Weights of a small transformer language model: MLP 2048 SwiGLU, RMSNorm before each block.
MLP neurons of a small language model. Each row is named by its layer, matrix (gate and up: input weights) and neuron, and shows model dimensions 352-447. Each number is 200 + 30 x the weight over its row's rms, rounded and kept within 0 to 999. A neuron's up and down rows have the sign that makes its largest values positive.
After each neuron's rows, "fires after" lists the tokens most often just before its 100 highest values on Wikipedia text that the model never trained on.

L10.gate1781,217,248,224,153,203,257,171,226,146,227,162,177,134,261,159,227,214,233,184,229,196,220,203,180,208,186,249,209,230,175,159,167,229,203,222,233,242,168,202,210,202,222,164,174,213,203,187,245,156,176,173,171,205,229,147,221,208,222,184,217,231,227,214,224,174,184,216,231,243,197,192,193,218,198,254,208,137,148,246,144,186,202,200,207,210,210,211,237,201,169,209,106,218,179,189,159
L10.up1781,214,181,202,203,257,212,165,157,188,212,215,161,155,228,208,159,181,191,231,205,145,215,192,152,170,203,209,268,197,194,214,215,169,245,208,195,225,211,239,211,159,232,193,171,196,214,161,166,205,234,247,197,188,189,159,178,186,198,212,188,152,229,239,175,163,177,223,158,245,202,171,196,179,210,229,178,193,184,214,188,254,244,203,187,194,183,179,198,211,221,151,253,165,186,190,202
fires after: " |", "==", " a"

L7.gate1720,185,183,183,233,272,205,199,249,208,240,181,183,231,164,217,155,199,139,188,181,193,199,244,223,220,196,192,238,188,183,203,215,185,204,237,198,208,224,170,230,208,221,211,167,213,203,204,224,237,216,208,180,251,174,207,137,152,219,200,202,204,188,198,200,223,191,204,169,201,262,186,212,245,209,178,203,195,190,216,218,131,233,158,167,203,252,235,197,232,211,175,223,219,256,164,235
L7.up1720,210,222,182,171,176,223,122,178,155,179,183,224,274,238,173,219,201,190,154,221,193,216,215,197,211,159,171,207,195,172,223,179,193,181,192,180,207,230,210,247,149,273,126,202,190,188,208,231,185,245,182,237,184,187,211,220,224,173,213,212,192,210,172,189,181,193,182,206,192,251,199,200,199,150,191,241,264,147,178,256,201,207,218,207,162,180,242,158,217,188,169,211,208,151,220,235
fires after: " on", "|", " |", "On", " On", " the"

L10.gate1164,215,286,220,152,252,158,164,279,198,147,214,176,158,188,252,190,177,163,200,193,171,152,181,175,191,206,194,227,208,154,251,205,184,226,206,202,235,236,145,214,192,253,188,199,200,189,209,186,199,191,210,214,150,174,226,170,193,255,228,271,190,200,189,148,191,213,230,213,238,255,184,221,212,188,225,154,203,145,193,231,209,175,172,195,232,203,188,238,169,165,176,175,204,203,202,217
L10.up1164,215,196,211,185,234,213,130,229,195,217,210,231,203,186,157,234,165,185,149,232,196,191,175,178,207,219,166,198,237,164,190,174,237,226,194,197,192,168,183,197,202,224,206,176,198,208,168,197,214,218,221,184,202,174,166,192,194,120,126,148,196,208,193,207,172,182,179,188,176,215,179,260,182,209,165,174,228,165,157,181,185,224,202,216,189,200,173,258,222,224,188,191,235,211,227,182
fires after: " in", " a", " his", " In"

L7.gate2037,197,218,171,213,266,151,232,193,171,228,189,227,171,230,168,194,193,183,134,216,247,238,261,201,186,146,259,218,220,201,236,233,223,157,179,232,185,156,227,202,167,209,218,174,137,228,198,195,217,209,167,169,172,212,205,211,187,187,178,205,224,188,173,193,219,168,233,238,191,162,189,224,166,208,270,222,180,223,146,139,165,222,199,239,232,225,221,220,251,190,181,190,195,174,199,196
L7.up2037,188,189,221,219,211,176,202,220,236,158,228,235,231,196,166,251,251,154,170,232,211,206,259,202,216,195,250,230,231,194,289,233,165,196,187,188,161,241,241,161,165,220,171,215,247,221,226,198,207,159,170,187,208,185,241,253,183,269,178,238,231,216,199,214,247,185,214,137,82,192,156,187,200,196,191,234,221,191,227,196,206,196,193,223,251,180,236,235,165,230,193,164,179,163,233,165
fires after: "\n", " is", " was", " a", ":"

L7.gate1841,223,155,171,255,168,227,228,234,159,191,196,215,242,168,162,215,226,207,176,199,177,189,224,251,161,265,186,195,206,234,251,191,211,176,182,223,135,196,224,227,186,146,250,214,173,236,213,168,207,188,222,156,180,171,164,200,161,198,230,181,179,181,212,199,170,187,205,186,203,148,207,214,216,144,281,258,156,232,178,225,214,237,171,204,240,191,217,213,192,134,221,190,236,136,207,220
L7.up1841,200,203,178,219,179,216,215,164,193,201,186,242,193,199,157,208,167,178,165,217,187,207,204,211,228,199,199,184,188,173,136,143,224,228,176,266,249,194,176,163,203,284,183,187,220,164,214,169,147,217,196,264,236,200,175,176,215,227,215,239,155,243,221,266,204,234,136,225,204,216,187,212,221,177,163,210,217,189,200,214,183,226,186,186,235,200,164,149,210,198,205,209,185,151,244,221
fires after: "\n", " is", " was", " of", " (C", "ie's"

L7.gate681,215,204,182,248,218,199,248,171,185,222,177,162,211,237,243,155,182,160,218,266,216,156,141,194,114,234,179,185,205,195,197,216,251,209,216,199,185,137,225,201,221,161,185,182,187,174,219,165,195,134,229,233,169,237,189,147,184,210,207,210,239,202,199,211,207,180,187,172,192,231,230,250,188,267,154,176,174,223,228,218,173,263,162,210,237,178,222,209,221,208,216,208,235,189,156,204
L7.up681,217,223,221,228,197,194,182,205,141,219,190,159,227,175,181,183,233,243,178,186,182,241,201,233,251,200,233,230,183,248,179,222,171,181,209,208,213,153,217,199,215,177,251,169,172,175,153,215,186,230,210,258,176,175,204,182,238,157,225,191,256,207,197,243,183,165,221,143,161,147,231,192,195,233,214,179,180,183,176,154,209,204,246,231,234,223,241,221,141,158,247,204,200,132,191,246
fires after: " |", "|", " the", " and", "\n", " Liberal"

L7.gate1617,208,163,191,188,169,239,194,179,222,132,199,193,190,219,187,175,182,175,189,213,179,171,224,199,194,178,201,187,228,216,149,156,186,183,202,249,166,226,195,192,215,142,185,207,216,185,197,187,215,119,243,188,190,214,214,187,206,274,225,229,190,228,213,182,190,153,187,221,162,250,220,230,230,178,165,257,195,170,198,199,202,208,192,199,231,190,202,225,179,202,174,246,167,199,165,215
L7.up1617,207,160,203,188,158,243,217,256,246,191,251,233,185,189,218,162,224,235,177,175,239,130,202,206,219,189,160,235,172,168,220,246,155,265,150,167,217,187,201,187,150,211,153,184,217,267,193,228,204,209,197,204,196,153,227,164,268,187,209,183,211,196,176,221,171,245,255,174,214,178,184,178,163,188,238,219,230,212,200,175,161,237,244,161,203,218,159,185,222,187,231,204,213,237,230,144
fires after: " 0", " a", " 2", " in", " 1"

L7.gate580,219,244,229,212,195,171,166,176,245,211,246,241,146,190,222,170,179,244,200,176,152,240,214,191,235,140,193,277,152,235,241,240,232,176,209,200,187,203,178,191,211,210,198,214,161,223,243,176,208,206,220,219,211,218,179,209,243,248,193,230,219,189,190,213,189,178,179,205,214,171,209,147,221,224,163,190,147,189,206,232,211,203,182,189,178,156,245,211,204,201,250,192,181,183,220,168
L7.up580,181,156,197,191,206,146,226,243,227,197,182,208,213,213,202,183,225,186,167,216,192,184,215,215,233,169,236,265,172,217,160,219,211,167,189,171,214,166,221,240,207,268,206,162,192,193,214,213,175,160,244,224,167,173,241,185,231,183,210,195,181,218,178,201,210,165,205,219,160,180,223,211,264,240,206,199,169,164,225,206,180,192,162,231,205,171,210,211,155,257,193,253,118,169,221,160
fires after: " |", "\n"

L7.gate1644,204,251,200,213,227,241,225,198,162,171,203,191,161,184,220,222,177,215,168,263,222,181,214,236,232,217,193,156,191,206,211,203,183,208,228,224,218,216,227,192,206,228,203,193,236,193,274,218,221,215,234,229,235,236,169,226,201,211,238,245,176,215,190,223,199,189,165,220,148,252,229,219,266,267,227,230,206,183,228,196,193,238,218,145,210,180,206,196,222,251,209,198,111,201,127,181
L7.up1644,174,197,156,187,172,194,187,225,199,174,185,170,174,225,190,160,172,172,140,149,163,190,196,228,196,254,211,225,242,185,193,231,202,137,195,168,230,230,190,182,223,183,195,201,236,201,192,190,195,188,235,208,127,235,207,208,155,202,211,210,237,219,193,188,214,183,171,221,214,232,249,256,196,235,197,217,201,238,187,197,179,192,181,155,229,206,159,224,187,106,202,259,138,218,219,139
fires after: "\n", " as", " appearances", " =="

L10.gate1852,180,202,171,192,206,134,182,176,229,157,172,180,207,133,170,172,194,260,198,204,217,180,196,138,217,226,199,195,220,137,248,193,179,204,204,216,141,208,273,183,219,229,246,167,177,210,192,186,203,143,188,190,234,247,119,184,184,172,255,170,249,241,157,221,180,209,228,187,186,215,179,230,225,183,138,184,257,243,204,184,205,131,195,224,186,250,222,159,235,213,205,201,152,218,231,170
L10.up1852,171,202,189,176,197,188,185,184,239,192,165,159,243,179,187,194,180,234,236,211,179,166,167,190,235,208,158,230,191,166,172,259,221,214,200,197,197,205,276,225,200,234,214,171,206,229,201,216,246,183,181,258,210,209,213,201,212,185,196,207,214,209,192,178,171,242,249,226,207,229,186,216,254,194,202,163,235,241,174,197,223,166,190,193,182,268,249,158,223,209,222,264,139,210,176,226
fires after: " |", "|"

L7.gate35,204,180,191,179,236,198,168,248,215,231,237,190,206,161,227,203,194,235,219,223,176,191,216,162,285,173,231,191,158,247,218,260,252,181,197,209,262,255,171,207,216,173,191,162,234,169,267,160,188,214,214,208,227,197,161,204,190,217,203,221,160,205,178,205,274,202,185,182,259,175,220,234,122,145,224,199,179,200,233,211,228,189,162,238,215,205,166,251,208,197,217,229,213,148,194,268
L7.up35,196,176,188,202,181,216,214,257,185,155,103,183,171,184,190,199,216,226,235,217,165,197,236,215,221,172,137,207,163,202,240,262,239,250,130,161,326,245,236,145,142,153,202,210,214,226,152,181,209,209,200,224,225,192,205,169,186,182,200,205,191,179,199,179,190,210,214,228,248,209,146,230,167,172,214,221,214,217,211,218,283,195,135,225,176,272,132,222,177,165,208,216,221,144,212,201
fires after: "\n", "|", " |", " 9"

L7.gate318,263,169,202,171,174,213,177,173,218,201,182,188,178,221,183,251,216,229,193,248,243,191,163,240,188,241,207,199,249,215,160,216,147,236,207,168,206,246,233,202,224,179,213,204,193,215,176,200,226,204,236,161,214,192,234,276,210,177,195,150,138,177,214,147,210,194,157,194,218,209,232,191,214,236,193,225,133,181,210,222,223,223,185,136,194,190,229,244,227,220,191,166,159,204,223,205
L7.up318,183,162,199,196,192,200,193,138,185,243,219,208,250,257,184,190,159,222,207,134,181,223,141,181,176,224,192,233,143,132,127,168,174,231,222,166,173,299,207,152,181,222,149,230,169,207,227,249,201,243,245,185,221,178,218,225,203,174,168,231,205,195,141,204,202,171,213,152,193,202,175,244,185,182,205,179,231,162,178,231,196,208,217,226,293,240,199,227,177,200,221,207,234,148,207,250
fires after: " of", " and", " English"

L10.gate1578,238,251,250,108,210,202,183,218,208,204,214,207,193,205,195,217,223,205,189,175,187,194,250,161,205,167,189,254,161,214,249,207,174,184,197,200,211,249,262,152,241,208,157,185,224,194,204,167,178,206,226,169,184,213,182,233,197,220,177,199,250,227,164,219,156,257,209,230,199,218,198,196,172,213,231,215,215,184,214,173,168,188,181,232,182,183,238,202,212,204,167,217,228,287,201,234
L10.up1578,204,204,195,237,205,165,205,194,228,177,167,153,213,189,176,236,215,217,227,254,255,153,166,157,175,164,190,193,228,232,163,173,178,170,204,182,200,182,197,141,168,171,214,214,121,193,206,184,236,247,253,178,193,183,201,248,228,198,205,253,138,200,216,204,220,205,187,246,215,223,188,203,238,190,167,184,191,163,195,187,194,128,181,163,228,203,164,211,206,214,170,168,229,225,247,195
fires after: "\n", " |"

L7.gate2030,192,205,185,227,196,200,166,142,213,206,257,162,204,234,209,207,137,203,174,183,171,171,229,220,217,219,185,194,153,188,164,205,207,189,202,207,237,229,220,234,249,234,177,212,171,160,192,207,204,183,217,222,264,199,191,174,257,173,179,207,167,220,180,176,240,184,244,149,232,204,193,149,208,248,170,194,191,185,205,191,207,210,225,203,208,148,214,177,194,184,195,141,205,233,196,145
L7.up2030,195,173,209,291,141,193,209,250,186,163,146,168,215,174,233,233,188,187,186,208,220,169,229,157,160,203,185,218,239,252,171,120,199,217,154,196,172,176,198,224,234,180,220,232,171,210,246,211,205,228,184,172,201,214,211,191,205,164,173,179,229,278,155,230,195,203,208,222,222,227,175,193,164,132,216,203,205,205,132,200,215,165,186,262,157,234,186,175,188,190,177,245,198,255,206,241
fires after: "\n", " the"

L10.gate49,212,191,216,157,234,214,210,183,110,188,245,187,193,219,147,154,183,211,196,191,179,148,165,246,199,237,214,181,206,143,203,171,223,203,172,171,200,204,207,185,180,241,189,220,180,190,242,193,228,176,163,154,238,229,194,228,224,234,209,219,244,233,178,185,195,237,203,231,162,233,217,143,222,209,198,185,202,208,160,244,141,250,194,182,146,177,167,216,252,239,245,219,156,195,220,256
L10.up49,213,184,192,137,197,213,208,233,141,196,196,207,201,121,197,221,155,178,250,207,188,168,259,272,190,234,186,179,164,189,189,196,179,210,230,218,210,250,155,161,195,182,185,211,212,219,178,200,195,199,253,163,209,115,160,197,216,224,217,160,143,151,184,196,188,162,130,207,176,258,253,225,212,235,181,196,147,228,166,254,152,266,195,166,212,212,234,212,253,230,242,245,214,235,198,206
fires after: " |", "\n"

L10.gate270,230,231,161,206,205,167,190,258,212,185,201,223,124,233,254,222,188,198,184,178,215,239,219,233,225,192,158,170,233,241,144,198,239,227,204,229,225,208,199,110,189,161,185,207,205,234,206,217,178,176,221,177,229,244,183,179,210,218,215,168,180,211,215,225,249,194,185,187,241,248,172,195,214,189,246,172,232,206,235,194,176,228,201,187,168,225,222,196,195,169,174,216,241,223,189,187
L10.up270,184,193,265,196,208,207,171,191,257,163,207,229,151,195,212,228,183,194,172,201,182,176,218,213,171,226,178,214,201,191,211,246,192,230,219,164,210,221,224,163,193,160,213,247,175,156,198,189,229,171,220,194,158,205,153,218,244,186,176,214,172,159,150,199,175,183,167,145,184,185,243,196,208,131,208,202,231,184,149,214,226,212,233,177,204,206,220,250,282,186,263,178,222,153,209,151
fires after: " |", "|"

L10.gate580,223,188,156,186,195,248,259,171,218,209,253,107,202,187,221,234,180,195,198,205,174,249,207,180,162,186,205,192,195,282,186,203,211,169,197,169,201,194,250,224,160,225,197,204,192,211,266,179,146,212,216,210,167,191,246,174,172,182,164,170,192,199,178,174,211,189,141,157,224,207,201,216,236,194,192,153,252,182,178,192,226,199,190,153,190,193,174,163,197,225,175,230,194,201,167,217
L10.up580,208,176,242,249,186,175,217,158,200,161,223,210,185,171,217,248,186,229,209,207,191,188,170,165,184,188,179,228,217,198,223,188,221,189,285,206,237,180,199,186,194,237,184,239,185,209,166,202,192,191,223,219,221,207,152,197,178,195,188,225,188,224,269,161,204,200,188,231,182,204,221,198,168,158,285,189,206,246,140,157,185,185,150,271,228,137,137,229,215,247,132,198,194,234,174,135
fires after: " |", " on", " Released:", " (born"

L7.gate1845,207,187,214,186,180,188,249,234,173,191,180,194,153,181,225,183,216,210,210,179,220,213,237,192,232,230,240,241,195,220,216,179,189,211,178,223,231,184,251,182,231,219,203,192,190,145,183,97,193,223,182,164,207,189,220,256,164,186,181,197,161,254,101,167,187,183,264,208,204,230,194,211,237,158,183,239,213,165,188,202,161,246,252,196,238,190,136,189,231,151,167,175,236,190,224,151
L7.up1845,168,218,179,165,214,153,236,190,198,234,176,180,239,234,256,161,165,191,141,208,190,265,167,193,204,202,208,200,172,212,192,240,170,211,253,175,199,180,188,237,171,258,183,204,209,235,224,162,196,241,190,154,154,216,183,216,197,220,230,204,168,187,214,148,156,222,225,224,189,195,194,188,187,167,162,228,192,234,217,213,208,201,211,181,231,208,217,222,230,154,183,214,201,202,206,206
fires after: "\n", "|", " in"

L7.gate346,197,226,183,235,145,212,174,215,176,198,204,177,228,209,148,204,168,261,201,244,198,215,181,230,163,204,251,184,214,267,204,184,244,227,230,241,206,193,199,132,228,209,182,168,232,172,175,178,234,220,194,191,212,204,220,226,156,172,173,227,225,219,160,169,190,174,152,156,170,173,186,184,194,238,170,204,201,179,239,173,195,189,235,268,213,228,174,209,211,190,269,234,233,213,201,181
L7.up346,193,195,233,203,235,226,247,165,193,173,162,218,183,249,187,204,281,161,185,181,218,156,213,214,242,191,172,166,146,181,211,214,231,185,206,219,227,202,241,198,250,189,178,176,134,158,200,192,206,164,189,213,172,172,236,178,184,167,170,172,135,178,251,204,239,216,195,290,232,221,168,169,198,226,192,210,199,200,205,213,220,189,248,251,170,260,201,184,202,228,195,156,154,182,163,150
fires after: "\n", "-"

L10.gate1242,197,221,174,157,207,193,215,214,222,232,237,249,177,205,228,201,198,203,164,276,197,258,190,214,219,192,153,224,223,209,148,196,203,187,193,132,187,213,192,105,165,194,195,121,201,216,183,139,176,238,201,197,248,163,239,242,207,197,257,193,112,218,217,200,212,146,201,196,259,183,215,180,226,212,229,211,173,160,181,220,196,174,176,209,213,178,232,200,185,209,200,163,227,176,196,200
L10.up1242,198,115,233,174,199,195,251,194,231,209,194,217,213,168,194,209,236,187,203,220,244,135,148,213,204,222,242,202,174,213,219,207,196,221,182,206,172,204,203,174,198,303,163,166,196,174,163,155,221,209,197,151,160,245,189,174,151,278,175,184,187,198,204,176,199,201,218,210,165,152,146,186,229,246,194,245,203,163,229,247,205,131,171,192,202,202,223,178,167,190,215,179,167,226,158,243
fires after: "\n"

L7.gate235,173,213,246,273,220,191,250,156,163,195,262,200,201,227,222,227,207,215,223,235,175,203,178,190,193,212,196,182,156,205,170,210,226,222,261,174,224,242,184,182,220,225,186,181,200,206,139,186,194,214,190,235,215,217,221,244,213,210,238,237,233,195,189,211,199,198,200,234,235,207,221,217,201,240,205,283,225,261,235,200,190,181,173,175,251,178,198,175,169,183,162,224,202,259,197,247
L7.up235,220,204,192,211,182,209,238,200,157,202,231,203,153,199,209,154,198,198,184,156,201,176,215,194,191,185,208,198,217,180,180,180,214,174,244,233,206,205,206,242,179,170,208,210,203,170,156,155,228,188,207,165,236,231,223,225,154,210,189,151,206,199,199,232,202,198,179,194,234,185,180,201,215,175,181,263,175,207,216,208,224,207,178,225,204,197,181,189,223,135,209,255,192,230,211,202
fires after: " 0", " in", " 2", " –", "\n", " 1"

L7.gate1827,217,202,175,192,243,204,202,217,205,179,173,167,224,161,177,176,130,174,196,211,163,187,249,185,194,222,142,196,186,167,189,194,249,193,175,256,249,159,217,217,215,197,187,220,217,184,251,187,189,191,208,172,196,249,161,184,237,200,175,207,185,229,225,183,201,184,170,152,207,197,267,197,201,196,204,166,218,193,205,282,202,212,195,242,191,202,168,224,229,181,205,231,209,198,155,225
L7.up1827,222,227,203,160,203,229,198,169,211,219,210,134,239,196,122,136,154,283,177,210,156,220,198,195,203,190,239,202,227,170,228,234,196,155,221,160,177,170,137,167,207,194,209,215,188,203,163,189,200,213,145,162,224,207,214,214,192,186,143,184,224,180,237,184,212,212,172,206,145,172,254,200,197,236,162,197,220,157,233,209,180,158,238,220,159,177,186,185,201,212,272,256,176,210,206,221
fires after: " |", " the", "|"

L10.gate1785,208,226,202,225,181,207,221,180,227,257,227,153,204,232,260,182,173,156,204,189,159,210,182,264,182,181,197,208,149,179,220,257,176,199,195,235,210,197,183,191,218,175,175,179,177,275,203,213,181,178,175,186,175,228,215,235,185,201,178,199,190,204,193,213,197,190,198,200,152,209,188,224,225,233,230,203,205,123,189,203,237,211,243,243,252,227,205,238,178,178,212,151,254,202,169,217
L10.up1785,210,203,230,178,174,181,171,203,175,199,237,233,244,222,183,165,221,132,214,232,124,193,208,195,171,218,234,169,213,219,203,189,207,180,196,204,188,192,183,211,235,211,172,206,170,180,172,185,196,228,253,163,241,229,185,234,138,203,184,223,244,198,194,223,171,241,231,163,216,215,218,242,210,206,185,224,204,137,217,209,198,144,194,178,219,189,176,186,235,173,210,173,175,155,198,189
fires after: " of", " one", " |", " was", " the"

L7.gate1160,200,188,210,227,186,182,197,205,192,199,202,195,212,190,262,212,211,255,154,150,163,188,174,256,200,207,182,241,205,154,237,163,202,153,243,188,252,106,223,157,190,217,236,221,184,269,212,153,180,222,233,230,185,163,203,238,213,259,244,206,222,244,219,178,216,195,228,198,262,216,212,243,166,218,158,179,206,193,222,185,217,219,177,126,243,196,120,202,170,190,186,240,212,220,177,226
L7.up1160,156,209,157,178,203,206,195,249,179,217,203,215,225,227,256,204,223,157,127,156,242,220,211,204,190,195,180,154,175,200,159,181,166,217,232,194,197,162,204,180,178,233,166,204,131,205,177,150,203,189,166,171,209,193,215,241,167,232,262,191,247,200,206,214,225,214,175,176,210,206,220,222,182,223,185,197,198,167,205,196,195,201,193,207,176,112,153,206,135,174,208,230,191,168,236,229
fires after: " the", " a", " an", " for", " her"

L7.gate1931,200,154,200,232,80,210,215,184,157,213,207,159,162,203,229,123,173,176,255,200,164,196,157,196,178,196,180,193,216,196,216,143,216,183,211,172,181,205,179,186,190,153,221,207,218,177,187,189,167,240,197,186,197,222,205,184,195,202,211,232,215,219,216,232,192,244,209,203,167,219,246,165,174,201,137,206,172,157,261,239,252,213,212,176,181,196,120,183,200,194,208,225,199,172,234,188
L7.up1931,181,182,180,152,185,171,191,191,172,197,191,197,193,238,279,181,194,224,192,175,205,212,189,181,211,182,173,221,199,172,221,206,173,133,222,174,164,224,225,170,192,213,183,170,175,205,128,186,169,266,230,186,238,181,224,228,233,176,187,210,216,269,195,203,198,164,169,135,250,174,218,181,190,185,205,167,182,210,195,186,195,156,249,195,217,247,226,225,231,170,244,188,211,153,184,126
fires after: " 0", " 1", " 3", " 5", " 6"

L7.gate1688,204,175,244,180,179,223,229,174,213,178,174,168,216,221,245,150,233,218,252,153,220,202,174,179,227,183,197,191,216,150,266,168,194,248,192,212,182,197,186,266,197,225,198,198,234,217,160,192,194,200,145,135,204,211,204,228,272,237,158,185,246,230,195,197,146,228,207,197,244,225,188,220,220,191,168,181,180,259,182,194,224,205,218,234,196,164,257,178,137,147,203,217,254,213,190,160
L7.up1688,200,208,149,178,206,177,151,194,180,214,208,175,245,214,203,147,173,182,202,212,209,182,178,175,252,195,215,222,237,178,218,229,162,208,225,163,197,222,224,188,187,204,192,183,210,202,234,247,282,225,208,185,190,131,195,182,235,184,204,190,212,204,201,173,173,175,146,217,174,240,152,258,184,205,171,220,173,216,194,205,211,171,139,162,198,192,180,186,185,218,135,231,260,214,228,277
fires after: " |", "\n", "|", " Carolina", " the", ";"

L10.gate1174,274,186,136,186,243,224,230,202,194,147,224,201,233,267,169,197,192,201,190,231,217,191,190,186,166,210,242,217,205,212,223,221,136,206,213,181,262,154,220,192,207,195,164,188,166,187,237,178,199,175,226,196,211,247,206,211,219,179,125,154,220,240,161,211,222,233,226,226,203,183,185,210,188,204,168,170,173,247,181,212,177,215,184,168,173,198,222,152,192,148,147,204,208,196,153,196
L10.up1174,209,245,265,186,212,218,163,178,196,189,271,213,183,234,169,227,210,207,151,193,224,270,229,154,190,170,225,200,194,161,218,226,221,203,215,209,245,176,186,166,195,207,180,180,174,174,175,233,235,207,171,169,181,214,134,208,236,218,247,179,163,202,238,232,176,219,199,161,161,218,207,163,172,180,183,151,202,144,164,199,194,202,171,177,231,183,182,213,186,162,183,240,142,188,145,187
fires after: "\n", " and", " |"

L10.gate1148,171,214,182,213,226,234,184,209,180,207,181,198,281,234,214,218,226,194,215,193,236,169,232,178,164,192,205,250,246,186,254,175,180,189,204,150,173,217,205,192,209,160,228,177,188,220,146,186,230,187,192,180,173,206,212,213,210,210,209,188,273,208,220,199,211,215,231,171,202,195,200,229,152,245,191,207,192,194,204,264,266,118,197,177,145,240,116,226,236,188,239,171,210,188,272,210
L10.up1148,188,181,241,217,258,197,196,166,174,175,147,232,213,207,206,231,199,247,243,145,257,194,122,160,238,216,189,165,210,207,192,225,249,240,176,163,236,204,173,167,207,172,188,184,180,212,188,226,157,207,191,171,206,210,265,237,161,229,199,210,234,225,242,165,236,189,156,149,164,239,140,196,177,205,197,194,160,134,140,215,172,205,207,191,247,161,201,213,213,224,253,183,179,148,202,235
fires after: " the", " a"

L7.gate462,258,223,197,164,216,180,175,218,209,183,220,223,219,221,217,190,186,211,163,220,208,185,202,155,191,220,181,236,213,183,268,180,181,170,140,228,222,213,155,194,165,167,183,240,176,211,175,180,219,254,194,116,210,230,157,158,213,207,189,218,207,244,123,221,233,180,231,193,255,232,189,226,150,186,173,171,205,191,228,203,235,217,165,214,256,173,206,203,176,151,232,227,179,218,210,245
L7.up462,208,157,181,188,241,243,240,146,233,200,241,197,207,213,181,204,214,210,250,229,212,234,200,166,223,195,221,214,209,140,204,261,153,266,138,172,216,198,213,223,162,163,211,213,197,246,174,205,172,193,126,215,232,220,233,255,180,185,212,182,170,159,133,225,210,211,202,282,179,225,188,200,230,193,146,211,164,203,204,216,239,178,230,213,251,167,163,183,233,192,131,181,194,182,180,207
fires after: "\n", " ", " |"

L7.gate1208,181,170,176,212,210,236,197,174,213,175,244,260,198,213,236,173,191,220,196,202,191,216,186,195,210,196,225,170,250,160,198,210,179,208,156,171,182,213,188,133,217,227,213,182,191,211,184,197,208,144,148,187,172,160,167,241,207,214,177,192,172,175,166,199,166,212,203,139,223,192,183,226,156,237,177,181,236,193,231,261,255,176,165,183,195,183,190,221,263,187,175,227,202,204,219,163
L7.up1208,167,165,214,207,188,184,174,244,182,235,177,228,228,212,196,143,229,141,170,180,162,188,213,202,248,199,268,205,194,210,196,222,265,171,177,237,160,163,194,200,201,190,165,238,203,154,205,203,211,209,240,179,184,250,227,213,213,282,262,207,215,210,213,193,260,198,181,174,205,217,256,124,228,200,180,223,161,160,224,165,220,186,173,213,212,181,206,234,189,206,156,154,194,199,222,246
fires after: " |", "\n"

L10.gate391,183,208,230,168,238,218,273,204,178,182,197,152,215,210,205,170,179,190,227,166,169,196,254,197,241,267,176,220,205,151,213,135,180,170,206,168,172,172,185,213,205,201,210,236,109,205,204,239,214,234,178,190,189,212,201,201,178,210,171,198,170,188,138,212,193,237,156,155,176,188,179,212,219,219,211,150,200,239,248,211,243,185,188,174,205,206,171,194,193,203,217,220,240,190,169,191
L10.up391,212,206,208,196,235,209,154,216,206,252,217,179,233,227,189,250,218,184,222,175,165,213,189,184,188,233,157,268,184,185,239,227,183,196,231,188,245,201,177,187,225,200,193,220,206,225,193,201,173,261,217,193,138,214,190,179,228,219,187,162,206,207,190,228,204,223,220,141,199,190,239,246,195,275,175,183,216,186,214,246,192,180,182,184,189,172,145,220,192,211,194,228,195,135,190,177
fires after: " |"

L7.gate598,134,209,201,226,228,188,255,162,202,232,107,196,164,189,211,182,212,152,192,203,185,182,251,244,165,230,188,184,191,178,227,206,171,188,228,144,221,217,186,174,260,162,192,211,228,225,231,239,245,203,194,206,203,175,148,204,200,191,198,211,207,210,232,160,166,148,211,202,226,250,187,193,174,206,165,217,222,205,189,213,253,183,206,178,190,206,193,211,253,163,226,222,207,174,193,179
L7.up598,237,168,203,237,221,173,207,145,215,217,271,237,216,187,167,181,237,200,166,157,178,202,177,220,192,251,151,219,218,214,173,197,270,144,244,167,111,214,168,173,239,229,204,239,178,224,186,234,216,221,191,222,185,200,191,202,254,185,219,175,202,204,232,215,181,231,177,217,185,155,216,182,190,171,216,211,181,151,176,217,197,172,194,215,205,166,197,166,211,187,222,258,158,180,179,179
fires after: " 0", " 1", " 0+0", " 3", " 5", " 2"